Weights of a small transformer language model.
Architecture: biases, untied embeddings.
MLP neurons of a small language model. Each row is named by its layer, matrix (up: input weights) and neuron, and shows model dimensions 32-223. Each number is 500 + 25 x the weight over its row's rms, rounded and kept within 0 to 999. Numbers have three digits each.
After each neuron's rows, "fires after" lists the tokens most often just before its 100 highest values on Wikipedia text that the model never trained on. A number after a token or word is its count.

L3.up767:485456480478507482457508491531540501504483504498473538471507509529519521498534476521510460491516495509471540473464489522482446490487498487459478480468551524495409557504511515542480452511479492526448528539521470492497499475469470528448498508480488484490521500501517473527518476493499536483482474480507499530479482468523530448539513517496514490499513545566534505482501516513461484504519490536480553532525470511442505511460495526517516545531487504505479518502469495480532531532470523563488500446524472492524534472529477531518526476510504495480480498505506509490488512498523514533
fires after: " S" 22, "_{" 12, " equ" 5, "S" 4, " Ch" 4, " G" 4

L3.up177:484501470477490485555539519451452519498495524490501512528440472536488474445504519461501521474455469489506506484504503516521504490487526531530555529521507530456486530512495501555475475500505508514485479503500471473478534541508533527545484536473443562506479480535505563495536516479489529502513518497519537501508513492514480523481495503490495504531469540489504480485462508462498498543502460545505490512494494472525514515531500523505471485478523487483503505502493455459516497474480501505488519485479485494502504472511547496483485474491495481477467512529493502470526559518506487480
fires after: " C" 19, " c" 17, " E" 7, " Cl" 5, "W" 5

L3.up365:552488498455516482546463492511461472498480498498502493501481523518526507493516567491522436485501500523495503535520447486492488564458502526466506466488456528464488507522525508526500477531506502529480500556473515495511528539527501506520508480499512510505507497514491506508456471544488494509489476519497483512493499505503476475537478478512514486506511496525500537487514502544461529457524527523494523526501531511467520484474469511503520504525512462512555498526553496484494462501521517504507484497526529512473520466524455535467501452494509456494526491523451496484485468469534489520
fires after: " d" 28, " D" 12, " Sub" 6, " the" 5, " a" 5, " E" 4

L3.up749:475493485514474492458491544551484486496469509556513492450500435540491522518502470477518479500503536484480490493495492504493485477531496494501510489491507471501489473486517515478505470523515493490483532539515535465512514514404499481479481508468517485494511493492502507522471508480562491458516540506502495535529455490543523509522483488495497510533533510534476519477500473496535526529431514497495502564456566499527485519525513493514468509485467526480445504503444502534493513533445467509491457507504510511503539506503542500486509519478515491545548496504546497490481502505483505493
fires after: " S" 22, "S" 11, "H" 8, " H" 8, " sw" 6

L7.up726:548488485494536531523493538517508540546516509494491459509493488504493507503497497500523482534503501499488474538503497503528508546453512506445460526509511463545507477467478532487510472450509543476439507539518506466497521508480521510465517534507491534504490497512495493508564500477475500495517541463521450475493541432482510493513506512497506544443506537521468504478518452529488541428461508482515502528480465498535488459499514476494529470492508464560462478533437497483491500495542487500519470490482481534510504529471467503496509496489518482550519493492516548479522502524491486517
fires after: " S" 14, " M" 11, " C" 9, "3" 9, " the" 8, " A" 8

L9.up897:478493496488533533541490507468506477502538495501504453538448471463512489485512512498495489529524466493482538494484452467491535499470450534529508503507466507517506449510474496499482537481569511534554561494498482494513540493507498488522480512462518518517503506522492536492491484495521462519494514517422488502476476497524493505518545489499527488524504459522500495483484478504521502523484520422500569514518514490542491526516519516496496516497454482532514480525503475537528495529506526439473464503490533534478471498459525502569517543491511470477495468519555478480493498475501462503
fires after: "." 41, "," 13, " where" 11, "\n" 10

L9.up394:517497491548527502492518521484497512495556505497437536510543478513539512498484509492463505521486496535517471474503496481544473507463515482570515496487530511470500515455495467503533460462537523488506497484475518469456523543465481537496512476498522543514473446502498494490469476503514486484500482489495521460496515508516516516492491529502517456499451486525497504511474511499491563464492512495502509490517493481513503479512515514518524522529460531480510453478560530500482513482497513499559479544460489489510460490489482507503434491529480472500515487456462546483507512498463513481
fires after: " the" 15, "s" 8, " her" 8, " The" 7, "'" 7, " and" 6

L7.up377:509467531502525515492509489523529509508505488510517529462505521481538503489485513532482511480424496499513509511469513504504475548494529514500492504461523478469519539513523530486479467487525451527510529487543499503509429520503485575489499497455532535504514531488480490480404474474483486536507497507495468519493496529510493483490493521498478437493464458500482516474488486484486467513466487513538484522504551509435501491497508491541506493522505485521477470461508505509493517523461527505508488424496511480546482508515520517534506477507504507515490535485501481521505484514479491482
fires after: "0" 14, "1" 12, "2" 9, "5" 6, "6" 6, "4" 6

L10.up800:484490482549510534511456529505498489547468486524504497444480476518488512508487501504489496530465502516566488497512502437489513497437515491509482528505522517532549506496480509474476530472504506548492477479468465480530600499516496501449514478497512497550524493463514529475471516519457506462513515493498505501516517500490524469526499499520495478487506502498487483499518525466506508508512490536501497519489498488500519506520533533535542495487493517539506485493527506502499534540472505529471492463477475461530526483488449477477487533511500492578459491514512502472499472510500494482
fires after: "," 28, "." 22, "S" 5, "M" 4

L7.up780:457499509558476542520499527480558532488508490481452504510485546535488479477506500513513496525512504478510483502484476508512493521517505505523501558490512469503512503501527463524492506521443481478479498528498482518529523517472497489505503518477500490561513469528504472494509529519454484470499501514547514449466492495521511524466520512476461452532473510531485530544525486506471463472441517492503485497486508509524497491462475512571540488493456476513490526516473484481531503481496481513481473506473511494506479507488482502483513486534474483501488500495510528509477528498441496486
fires after: " " 53, " F" 6, " C" 4

L10.up849:453514475491511511543491492489519482489471511486479478476489541518497512536494513467471497508498528500500532474488494489477514502464481557510538504495537543506478543491493505503473483554476502479449555486449501523515511519526499502484499491500494493509446478482478474487468485438503553497463513479468554457521506483465521530525516490558550476483491506513527500506454531527515505528424527528525471528513498503505476513486478513531510483516507535453516537484485500477509459482465512508525484456455497558525493555486517497511486474527497504505540488469491535501513500492518529494
fires after: " " 43, " (" 13, "," 5, "–" 5, " |" 4

L3.up440:498489523516490499493507517452530503484498506531505468486474478485519540538522495494504514513478516562517526474510603524529513496477462500536512489507511489482476548462516513479516510490539504480483476512441490512503485510470518519500489459494480493512511482501482497489488557552472461464522495491469479488493480476476498520515471491495508449535510510478526482463460471494482494502464515483503507502514517538465463531513518470453459487514480488516532542465486475469498525516494489520489503494474482472500548512532556530474470551464486508538513496539536497478483472516511487481
fires after: " w" 17, " p" 10, "W" 9, "w" 9, "." 7, "The" 6

L3.up214:501475476506507493447534503499450524500502484477487454459494533459499509462507480486469500503483521477533545454481512523426474467521528522468512505452527500504515482532535517502517528496524458474483472498517536489518490562503459534507501476499499473512500506500509475530495529486499460520452527501466500493510479486518488480491513502512499508519502519494466533493469492480515519506472505472490489496520486538498466553507469499481538497473480511509510525500480530516459537568540505514512481523500505447468535525498517505494503566493542524495464472506459499498498426496527496511
fires after: " p" 19, " P" 17, "9" 12, "cl" 5, "P" 5

L9.up503:438496504491511487494495481462454535507505511528504513478496505505521509542489505484493482474512495517566517456455505481506517464495505462535542509497498479488489481474552517516470469509504453490532529480502495513466526502490495473491526504503528497476519497489488514487489515532533523523523504505544519485482535530485491462459502463520470485479527528492484495512493461503488477475525545534502482488508464533501534482480508500491501482501506477502499498506522514517467488480525527515517534467470497488482530466555506481467497555549480460512479470492526432500469527482503497444
fires after: " " 38, " (" 13, " D" 7, "1" 4

L10.up597:515451508509466523492489473497494508503497504518478501507533486519494540535452477493454490525477530486502535487457527497518465488492515471498494516505431474518488522508489484508449501489507513498508477527471474511483476488478489472514456501495519483520537498527448504526478507496531495500491509481479498458502525523510513459508437513535555459507523525508499508453513497480460515512506538517489504529495554496530502534478450483515552511509467491497491478478536524487499508530479468485535518508478511459528497520541556473503510513509484465494537463540542525495493504511496462529
fires after: " " 36, " $" 9, "'" 6, "2" 5, "1" 5, " th" 4

L3.up853:471488502494488501503491475502493490538552504514513460490477516492498508510497496498517479499479465519477488501485490506485469492511487451538477468485502488495535516466512483509541485510479484504512525463508514485475526493478530531491479463503504487527498490499518488458523488493515485489522569466451533504522499491539495503494471501485483469504509483524529458449531484480479484507458512496478491517471492518506520508519513575507567497539488530511502495513500496504510484503498490532472446516539550466539497506501518503568518516470520509484494511499499510498506476548497506489
fires after: " T" 21, " C" 9, " N" 8, " Th" 8, " M" 7, "T" 6

L5.up398:480455513511499464556484502506502496515492471532505491512522489517546495507482482429483513481499488485493495508497492484513505549562493518494527494471507493500519521503526508519496469549467482497460526511504480496492489468498513534514455539536480521502489519542470495541432510505490522538514531469506527516503530529503497535513527510513508457511489487504432494436517487487450485520482532526546498546504488482507480499478501456505521543549476475457476492549492489501513508540469499523494498515429511498480484492539498506495508470515508530517500473475474454445506475494497467495
fires after: "-" 17, " c" 9, " D" 8, "°" 6, " g" 5, " d" 5

L7.up933:554500549496516516445494518489500510489541513460493498479499506519503509456468510510510494483490505483522501540519515522520515515464486499482517507487454492527479494528528469524492535502503519535467545500478454523488500505498494441515476471506525504514576498500537529510482537523520446476501498505467493486506490481516465485490500535521522496470493477535480472506440537470458514455490533472490495517531508510470513500488469506474472448535511513527471462496528477541511479462465482470499470492507478531541520518497553557511508539513471498488499486515508458501490525538525486492
fires after: "." 45, " was" 7, ")." 4

L5.up312:503514462535482482493473537476461463474502501506509483510485539496506475500517512483498538496475503492506475483477522507524482510493528485503496470481489496502535514492490484488530478458462516415522534498472509495515506505535524491483492472474454513496495509465481525488492491508521530528464530542486497493486498490528530497502480437566501539498508485484452529466502503516507534490479493488485479495503459523461533495520511497494477562566452513495505500501503531524489531536484510529513493464442530531523506478446464470509467501500543534512531515503502502515466522513453488463
fires after: "-" 26, " (" 10, " I" 8, " H" 7, " E" 4, "he" 4

L8.up107:493513550532509473515454506495451496481495510513531488473530572498536495474505507508556509502487455523540494498495448474517526532490548524504507489491500505515461452513532521527502545503482482478517481460481436517481508526496513524523492507484493519506507508511501521479459478466516502512517474480509490466478473510444494511499494439537480513517501501536477498468522466480510503477495514470510472470498473501510474526473463486516486493508537461484469485463488508554522489532465520504523508476518503503475495475530472503473545515506536497485504509513553511497498521504494488478
fires after: "0" 17, "3" 16, "8" 13, "6" 9, "2" 9, "5" 7

L10.up785:511513496510498517492487485483511552490501513517523557470497519480481484525439529491517440514463512474559512497496523492493504514452472511482512558491496489508539478510494472497532431478485475536512471463481522517497516526487481539493500523505513488420444486515480531526488512493470487478525517525487497499508462516475498471499501517542484525506522526540514492492523516548498518507521475506519516532519480461524525516495545487512483493512456517538500456529414513493522537518494469500465492510479472494484445497506500502473486490508516515487530486477521496500528494445489510506
fires after: "." 83

L9.up902:511475456516493521469534484513499483480498509475516483495538529501541443514521486497461488490501461445483453520481533551506493498514492521518526544507500522480502569503505472503527432477498508527508519503491518524503518461512493522479534461505479491441539488507460470500530446510543522488489497525518539510483514506519511529518526509508505475510461476522507503497540451513498453543509476527484524497530486503483513465508477491534464501513475491504483517460501519520531456492498502509487506501522513492458567495503452507469479467511525497461492518490511525502535495532524499486
fires after: " the" 34, " " 21, "-" 5

L5.up854:479519452503510544480524482510518512514520526482500473520474450472511517497514531523510488503547510477555512481509528502503525496497471534435456497434438520508552516519503508504497527461523471503477498532465546537442507520509557520520475505504499526481502490489476492473529461453445501485492480548489498472512474524523526533498493511507535459532480457471530508517519476498515509529491494509550514483485494488465519504506502487509501516470516459557467509521463475534550488499464507504494487490481519510525510532482514514492512521488507479470524511492474500523502489490503468535
fires after: "-" 33, " " 17, " (" 12, " d" 8, " \"" 5, "_{" 4

L8.up464:517491515522539449486530515438540504493473570501483507470511514535495505484482525470482454522515499439560507512487531543509520516464507501485510459495523497472519474526451446495516475510512491546474506505457511460510503541480532470475517512527503520499523504478473542506484512513521506469476500528472493508524530522501502488489455507530517515526493481509493500452496472489487503529477503509477539548522466499471475494526513531483504465485530468489525498494483498530540508476562491458465489503502473510504510495515487486531520520498476513459521550505463476483491540539512484502
fires after: " " 49, " was" 8, " is" 5

L5.up981:475503488464511551514506501533528499471513489513483534512475510517563492518544528545499501516451499523483476466501519469505503498485485502497506508509476532481494502434506469530519472432517518467499489526520508470483496536494518502533488484529502493521503467529505474504465516494433504477514510491505526477505520518476477517506496488484487499530473485523508531522509478503508514490479540522527416513509514521493504543472524474502519470473507495478533480517502519554527511486501480503504512527480460501494492503516491455513478483491464475524493567490503528523519489456482495472
fires after: " " 46, " ne" 6, "ist" 4, " E" 4

L3.up205:457493483508477526485490516533508537456499535481547480510536513521505531477479505480576488507503488468486484523510520528497515513497525484516504472507514522468561525521463447495435492527518540540492469546481511503478530541508489516476488488549510524480464492529521508510490480503526488525485505502460513483517533541509450550481494444504494488515536517479486511501503498530536490497466486483491520503478504473501502488482525493509473507487500481509460477503517444502485495520454481493442512486469478505514478526553516525489475489479539514547492538484496497509498548538524466526
fires after: "'" 42, "-" 17, "H" 4, " H" 4, " (" 4

L5.up479:492481484502489485513510547481513470486523520509496484494548515495470487478512529463508509471489477486529457538531467517481474460484495483518519540533483514483503497482498511545532470499459517515490503499508500475513449562478472520513545495472456508493495485526481467459499455453523478523481499503480509488489495487490489491509504505476505535473584480498529427498535515519487481552450469501473488550484487530501502548499511499475511532488521525545516529494506503455487534502535447541520519495496489510512520503473519483477507473521526512522498532492515514454492488539528520510
fires after: " c" 25, " C" 17, " T" 9, " Mar" 7, " Har" 6, " Car" 5

L7.up607:486485515522516465459522495509504533522543522499551514515508509493514527541480531497493496494508481506490498452461498524533498520502486488524477477527498546479498484490495469502509477497477496516479502463458505489491501498511507579467493484514526490524491490487520514472496497503509502501511531492511557484513465496520512506515495484488542478525468512499516459483460487489496531489499507500497523534480507487479489515475545545504500491508523504514501441536491487475521504498532482522529458543490473497515508516513438478490504468504520550521531497505488533522520524507510446465
fires after: "." 91, ".\"" 4

L5.up208:473517461471516490495513509502459531534456519533465487508560511476513500485515458490533504499507487473521504530497467495514503487460506496467522526537529494515495508479476578488506458519499491504486474508508517497476523498470499514476462449488440486484487496550504497514522503491484481537516487523491510509516534485537492492545469491532505506523499511525449493496478501545506530507452463503519501520481486509483487522482512472455494505540512485494542481541523464496495522507486485492509522509521555524495520517493497458502479508490516539492547495482531494516560494502548484484
fires after: "-" 25, " m" 9, " c" 8, "/" 7, " h" 5, " \"" 4

L3.up171:520486483499463494492418526510543489516499509488506499515475527496486503492506497517501504486487505441503461517446517491507483552491522472473494427555490533537490546462507507522505522513495512491498519498494472431493491478457509521457484443552485443489521475502500561466490517470508513524492503571492502523480531478448498523504488505506530508504542484504518473507524519556466505497544527494516539481520518498503507548494511495533535476523492498471522468493505465518503512503468447516518559471536490485486496490506510509542517487493499512512509511493501487503516461492505526523
fires after: " t" 22, " h" 13, " w" 11, " g" 10, "art" 6

L7.up913:548494509526521516532470515478530515492491487519487487462526528535512481508454532508511484508518520470564500465536509465508493527490522513480492459470537486469475490516417483525513504477501491485477489485513491543459507495484529533524467522513511534541473502490542533513474505470509476483481464548464492517512498535542503500493483501487496515535506482548523497529431502512505497491485485524508494537504511488501494487497536496548509478494519479479477534520462524565465506510480521478485452485500527479477513529484530505522507536530517515500473470488504487470504511510454493485
fires after: "1" 35, "2" 15, "0" 9, "9" 7, "7" 5, "8" 5

L10.up802:479506490494475514536506510512521508493458520469525493529536517490486570516506517480476515468514520506509487515486482485505513507526495567511526536570519509509466516508517514447494464463522529499533528516448499510483521508471480518484507517487490500504465446523444500509547481491490498527472530575511473495506502532452495476532507502515518491475477512480520508535467492521537474528516508461513533464500532471486476566517477501504450504488501532539497521507498471539501480500494470524462465471501498517499456501524479529478546491501473481506472491492518437479483430457517501509
fires after: " " 34, " (" 9, " after" 5, "–" 4, " members" 4

L9.up834:509503520525457518480491477509497500512502495476517481508420547523505507526468498527506471495505489478524480497485507549483447540501466493561438504473457539487501520520464489511469459494476559510491496486502472507441552513482531498508508504546470480485448532506484541486496498508521520534487528541523500488543463514506523477496502486476521546502490524528521450490493512461496477494507503496510514485499506499460490468535510527538512532517503512515510483514537496522521457487459503512508423496469463496479468487508529496509473550506495512515529476490483512469502476468490474524
fires after: "." 87, ".\"" 6

L3.up11:482430470490460515503514508503530500531476488522506464515492497547537515457494523489521493498487513508510492477546504489480547494522466528530524514545516472517509509462505495469523480521519506527499535485518531521486494519448517520509498459493498496478494487495495495519512518509475475473500494550522513496480520498498500465511495481521498492496458526497551515478503482525546459493459496525507554516508510496575480501492518464527525494488517507502529521484487483506530512486431492517531467518496486504531483540538475483539520465516521465483516505485485534513504543565508471534
fires after: " the" 24, "us" 14, " cl" 9, "The" 4

L5.up765:491548483492522497469509508487490530473482495518501480489514541552527532504501508458545537483519448496518560472515492496458497480520490526492509481533508480500524519507485531519533504550510452524469466522495489495514509515503508510514526481503494485498502511476494500435479526485495489519511505498513503469456492465483519479472508497491525482494540470525527506530458480483507519493577537487474514526494497514515487511445507539538470502481451440514537515509480494482495509513521499522494492519525485443468544477458531506481458466504515495484534474501473515497476500490496503507
fires after: " c" 15, " O" 12, " D" 9, " d" 8, " Website" 7

L3.up167:485532498479491498508494543502444517516513494486482498563482480478513496448491501492518500481493489492516536488472500557514470487515476520529537471495502479507505457496483538494512506464511486512525492505521469442498510535507536490536511490460477496495496489502533493461504498501511458536490480455503501545504500501509449513516482490517510529515542510504515505452480550519502510493535477494502489526476560515468502532525520505486481475545494506485504484539456493528507524494489490497487507447478538506501519503493428504560493485447518536458543480510507479514476547503501483488
fires after: " (" 17, " \"" 13, "-" 7, "he" 6, "H" 4, " h" 4

L8.up11:425496513508529532477513557515528524552480521524472475483505466491517488517518526499508511495543486491508486522524493518506528517511509521478477487530507569517496518508466516475512507495476451544505471468505502508506505484508496495499482498459464525452525486467516556500511504513482583478521562488494505486527504522552497517476484528499531494457480459552452516482482474548495521515482530535485498495506503511466495448471508485493489492496494450554479492443498530443547512511497475487512483470480476546511477491485491504491534492461463457492537465478491497518453488493492513467
fires after: "\n" 22, "." 18, " John" 6, "ward" 4, " L" 4

L3.up698:476484503516528514477493532546531516503484498540483510500512455511507528472499474518511492546538503493536519490415482520514497530514445510490510492491495482493471480523488509478505491531487504493509484494519466508531477507503494498497517489477500481449561532516487496467453545502453537474486541501464549482537532506494503502488478492514477516509499495496478504513528514497542494502498530474508523497477441493551523548529523526525475500476463477501532475503508475537503528498482484489498520483465501535488506506494468520508488537468504497502507498511449492524505515533504481487
fires after: "\n" 17, " \"" 12, " (" 12, " V" 7, " ass" 5, " ind" 5

L3.up820:511457501490475500519521460491477491454505491487543472500471489513514489501508462490502502498493453528522484488519485498491480550526492502525506514522508522490478500485534467506535486530470477506494471495515447444555519544500525525496502514490450519492493462531540483475509514494488457506468519502504561513508504552489485491494512479505510506541533515518527502532496496481494473536537511535499458464487485506540480498484445519492513490454505485499502486480482495494498508560535464478492506525510510461523483511488459506495527503516484512471470487472496538478495503542467486488
fires after: " P" 17, " p" 9, "aly" 9, "E" 6, "p" 6, " Off" 4

L3.up460:484493500551472537489527490492517467494507489489483541485489471527472523514483517485460521540566511524456527483536505451536443440458491473491483520454515491501502468488481501508475504492479482483493524565506487491488513495505500464491527489552511481527471518504484502504518517544504510462477478516517490458479482520515528470509510475487497495531503526524507503500506487528459470487505509491508461509479484514460506546501455494476472488468458494516476477471532520484525501533498484513464471497492561492510544501481499520469530459504529491496526484515452459451488481501523491517
fires after: " S" 14, " Sh" 13, "S" 10, " Z" 9, " D" 8, "sh" 5

L5.up342:557473481508517493550551517541500499509464534467514528481433464491472506498489458508496471470525462439503497532458505505454506479517526522480469475476471483512496516507471483485500467461481480483497488509504500476531511494491490507493517563568485472530449489526513425476549504470514514429532515520492501522479509513493541482467498524543506483520500542494488506461534491539498498514532501507539490531535489489507489474517463487477484507491539512495481537472483474485467525551486519486533503459507473500500543530473508507496503487488536493463549488515489506485486491504497474520
fires after: " S" 27, " P" 14, " al" 8, "S" 4, "," 4

L8.up696:523494512472490495557488434516518501481499510478527549548459540501493480487517506476483515511501489520525492526468513519482512546513530459459495544496498487504525482494533521517531507473520509501458516526497497542495493565501490493496493467516522511489518486542527509525489528478490514503521493507479458535528501491480540501514515549471517472458503515543498495498470549453493506519476508483474551462535496515513511509491475476489485472454470495503517495464483500559500440501484475502486527521470506497488463534473499499509479449493500458485476478481495464514520453465473509489
fires after: " " 42, "0" 9, "^" 4, "|" 4

L7.up505:504543483504504506509514471472507446508507505508465471523465529495564489479462490509495488495543500494462489501517488518525451517468486524484445483499514495509497522570484502474536497446507502495531523491525539511496518522501514529515463474452549476496492473551490490490525523463445476482461486552512454503498530495481503479522477477490487440473453483472497488550465489497507532513505478521484500507511524473538493476489547502498502495479542453498488509442501514511508476467536534481549492548485486486504472518503494494515499511503510534515481528491551523540512502478486555486
fires after: "0" 32, " Ar" 15, "1" 14, "2" 13, " ar" 8, "9" 5

L5.up553:508488486512503498440485531480494503475488504521501521488516538484520462517495487499504489555477472514499451508533488524501494503472452534435467504480501580500518502517520482523491475496495508480476497511557507524475481469520464482481510491433513491507484563471456520504470470499499545507510476468484550505482481535486520523515501506543464504487494477540461508506504499512520506518504478494493472529490533508483533483498510526521571480513523507503512505533499474503514458496502503514502498498482503566555550524506491513503477511491496432474501492516462490515485529482512468508
fires after: " " 19, " D" 14, " /" 7, " I" 6, "iet" 5, "g" 5

L8.up827:514466497495531496467457506494490497497489548532508473525489528499494521487490532513504507510518490463514496485463546481510511524502526527522498517531502489528510549512477464487548502522489516508515504458519476478459455491513483486492526518487505519465519499521525526521503566509502512455491521485509461417486521552444485473477462493492511541469524494509477497488538502486447493487470479512506550513481482513501489529522492511514480510518503468523493506496522558526493551516496503472480517496463507520527458479460514502507507496508454502496550505532468513512510528484532490527
fires after: " " 36, " an" 10, "0" 8, "%" 4

L7.up877:540520505514489532495501514486515525529511553561498544499433492497487461476533501494502490491476453476490469490528457515517527505475478509468520504534466503469517525518532481482523530528486472462478490530515497526421521473462512470524498535496492504512462453505502510503479498473504536484505459472491463506485561572503496495485505516506540490485485522478493476494506497462532502493533506470492533502527504467462538491487472505520466483502503486495511502461480516482503496495511509497539516502501479525487511486506494544512530502510526491497499486496492521534510479440492462518
fires after: " " 40, " D" 11, " d" 8, "." 5

L10.up0:498483506513490503481508467470434493472509508511529491507534526497485502493484444532465492499591526505495487509467526502513484474481480544514499466548487516484469496508517518491467466526519524524449431487515528508472494483536466493485501525511506477494507513479471509512529530514538502465511519482530495484496551500529532470461476498500531479490462518526463489497464492499469514513497474489482499518522526505514500498463535537540495504525519522525533458484491493508487501514503490478490463533472549533508533423521475447501489470512475513477508533487487554504524498478495544513
fires after: " the" 56, " a" 10, " an" 8, " its" 6, "s" 5

L8.up206:484489472490488515476482506455497501499515471523508493522472495516492519486498548471540487458544503488524511479490520549496510535493491467518506517499477509528500533463446498513513487522463501494504490552481510531453491536471491483550467537504455465490519501505478514510543474503475539475500488498464490464543532488493435480493546504524499491517499543540482515468530482484521472478453525510510497529526496474488478498530497526498487448493477484484563475441514514508491471476544509512542517511493514475536524523482521527487497501462514492500434460496508527499504495498501506438
fires after: "==" 26, "\n" 20, "." 8, " ==" 7, "===" 7

L8.up757:517537477484503515489463476531521488540517511534523486507521498531518462498494499486515520476512518501525491495477510476504494459473496514525493458504488517552502526518517530515476546514506466528520518485535479460517505447463514476481483547522503507473481514564521503527543510519456522490493455529504522552496507486484482521448468514463507471515517531537502500502469476497499509504514524493505495483501504496505499545454497508523496515485515504529491534483518435487503516502519455485508547492532490532484553466498512534478514513499499449485452467502444481471558472465505477522
fires after: " b" 13, " B" 10, " c" 8, "b" 7, " g" 7, " d" 6

L10.up75:475496506484459551481506502481509555502494520488497529505477485549510477511440543519493481453495525500512513445504527487484505538468542530484471525476477546508525498493486525528467479487501517531481517509479496491484486537511469525502504495502485509466503462539471518520507495479479513500494466516501483490517476529503512520468484445477510477522497486524489533487471500439482501457511509465513518497467508481502487511475512508465456513550485475507494468462445503482487515529471519493487460491483551483496487512452508477499460469504488490520456508487504518506541482507465506502
fires after: "." 94

L3.up174:520529482526466528502497487461505517508490544452529524517468514484532475505508547487502527512509493477502474476555450520501484503491501497492483456473486552527520481522493492497508552521468457520516545525485457511503481495482518499523489483513499505524501464526522550489450441530522496539519502490512511508513511501483524452490519457485524473494514491508460503520495452496544469518476491522502489476531513544501515522496485463528489543505507511554479534498448474481462488535547487468500493514514464488527518514491467519498527495483471431494499502526460511493510473488531487500
fires after: " D" 19, "D" 16, " comp" 7, " Ar" 6, " d" 4, "d" 4

L5.up124:492553464505508509496529534529515559505508491499509515508515449494487536508497506505507506519520535477494488514511521524526510541524487548473501536489476499499480489546478534527506507495490494521475478529476556492486494525461467501509474510493532485463484510471537515493522512504513497494492460540454531564507492441517516503503493517514473503570534485469484502518487523479504498454487485487535494525526485510497472506531495503517476495487475475526536559539530489509522521493472488509480495499501490491518474499481486435539470467462471496498532503494506491502483488487509494493
fires after: "-" 27, "S" 9, "m" 7, " Christ" 6, " S" 5, " St" 5

L5.up717:472538496492471514523470510510470538504508511516514500543460526488494521510480529525471472517485503492495501482473483509510479520515524490500484503466455529530491460512490493481457458472499529519472470538471526492517516525487498455526526531526497494502511481520514522484536516533514502531514493481513502484539496536495513464531520518535465448494485496483507511506513473485471526442486525488462469555505499493508511499481479472523523518493472495529536526494509493508524478523467469462499485502514532508471539468464481478477495495507486494533525520536448473501517526481493533522
fires after: " " 37, " (" 13, "(" 8, " D" 6, " dis" 4, "°" 4

L9.up275:491509493546541537512538484517462512446506494453499559470498470492526553521528508513488465517492495481511493490492554498501542480437474495518438443473532495519500472549489498519484513502468517482486479519522501499466486523464507506473460500480530512487512449512459523513510500490532507487483464488506550508553488509481507495491535469525545517552512486486445491492523519515522503527478501470466520476546497517512529475481516451462479518512505478541518479494477475513527540481516472497498500525486488533473523539491480530505504491482510513510496504527556492522513474494489459517
fires after: "." 91, ".\"" 4

L9.up44:506492562492529543457525541441474497497506510474505499534519486496514514503493528512525513493501494534488473472518507504508496481418490534466454556559476496513482517498542497510544441516496488558455481490456496510503513508479480500454502473512532510516508496447523504501474513465510496484500485497516507496514541480508508534506497511484503482514529508483542493481504489488550508525488509484434498506505472513491482487478491505492493493503515484505505510529506507535518453482481497535510476511502476490489528471460493472487530543519494519465484512515480497515548565493514482491
fires after: " " 62, " (" 10, "1" 4

L8.up325:506502538485502537522518511501547484492507527492496506511519527479459470483514454514504524551498446449485473449468487531536516496518498427505438516490513503521521568502509466506498499479508503490478547516511496502472530510498541439507471499454506502515493473509515469490508544505487519493506516478512474504486518479484549490524521500444479472499477489528480463508493495498532508526566490483524516549543498531509495504501496492521530497510520463518492518483485478527534490495498506502528497507462510495475516508474475503451460526516477544478501520529469482493514520486497524502
fires after: " " 80, "–" 9, " am" 4

L3.up848:510521552476506494504545495460503528493520484459506503529455529479527494487476468490512464511521502517487521463496494520560506532497510536500520496476518511504526453485515499477525498480506490485519505479484484532490526462494552486494509537479490559520524529486477505493519497532460501487528523497494519477475489529504472478494500507522529493523490533523485507552443465530505483464530482487499522526484505460475493482496510513495497510535445516521476496464466461479521497508512491519488510500529477459478500513464522523467504511527487472467485493467512522522523481514475511469
fires after: " the" 18, " Ab" 12, " with" 7, " to" 6, " for" 5, " pro" 5

L5.up317:491481502557509506497497504492513531510476498554544528526491487492457520488508496530501486513491494458519502476448467473492477513499516519546503532481513533517500538536478506477487511507479546494524520501512504507496500504511430520543429468524525490460464484493495480487468539464532527535474511485477499492473540532520512488499463488513472504513498467517488492483498503491517515505476527482508527489494494531505464503537459456519507469498514541492487522525523502494508474525480479541523488502488500494472470523472529468526483535509472508450481499473478448543532508547512523485
fires after: "u" 16, " Mc" 13, " h" 12, " K" 10

L9.up731:486441549491485474498490481506536478471514485468515449478516467492477514450483461495532469473510486532508489495557487538511529547537486517480476441492538468530500512485499562462512490486492506513484510480482488574497459501511506524497511570495474511483571524479490526504479515434532496460505509519469495484465489503495489506517545488512502514526518490525544488542466534503498522506473493475516482490497531518529436556514518513489479503517507541480448503541502514466525493555504488490512493517505502502479518477513529468552510514498485527516462487483524513489522511520469515496
fires after: "1" 23, "3" 14, "0" 11, "2" 8, "8" 8, "4" 5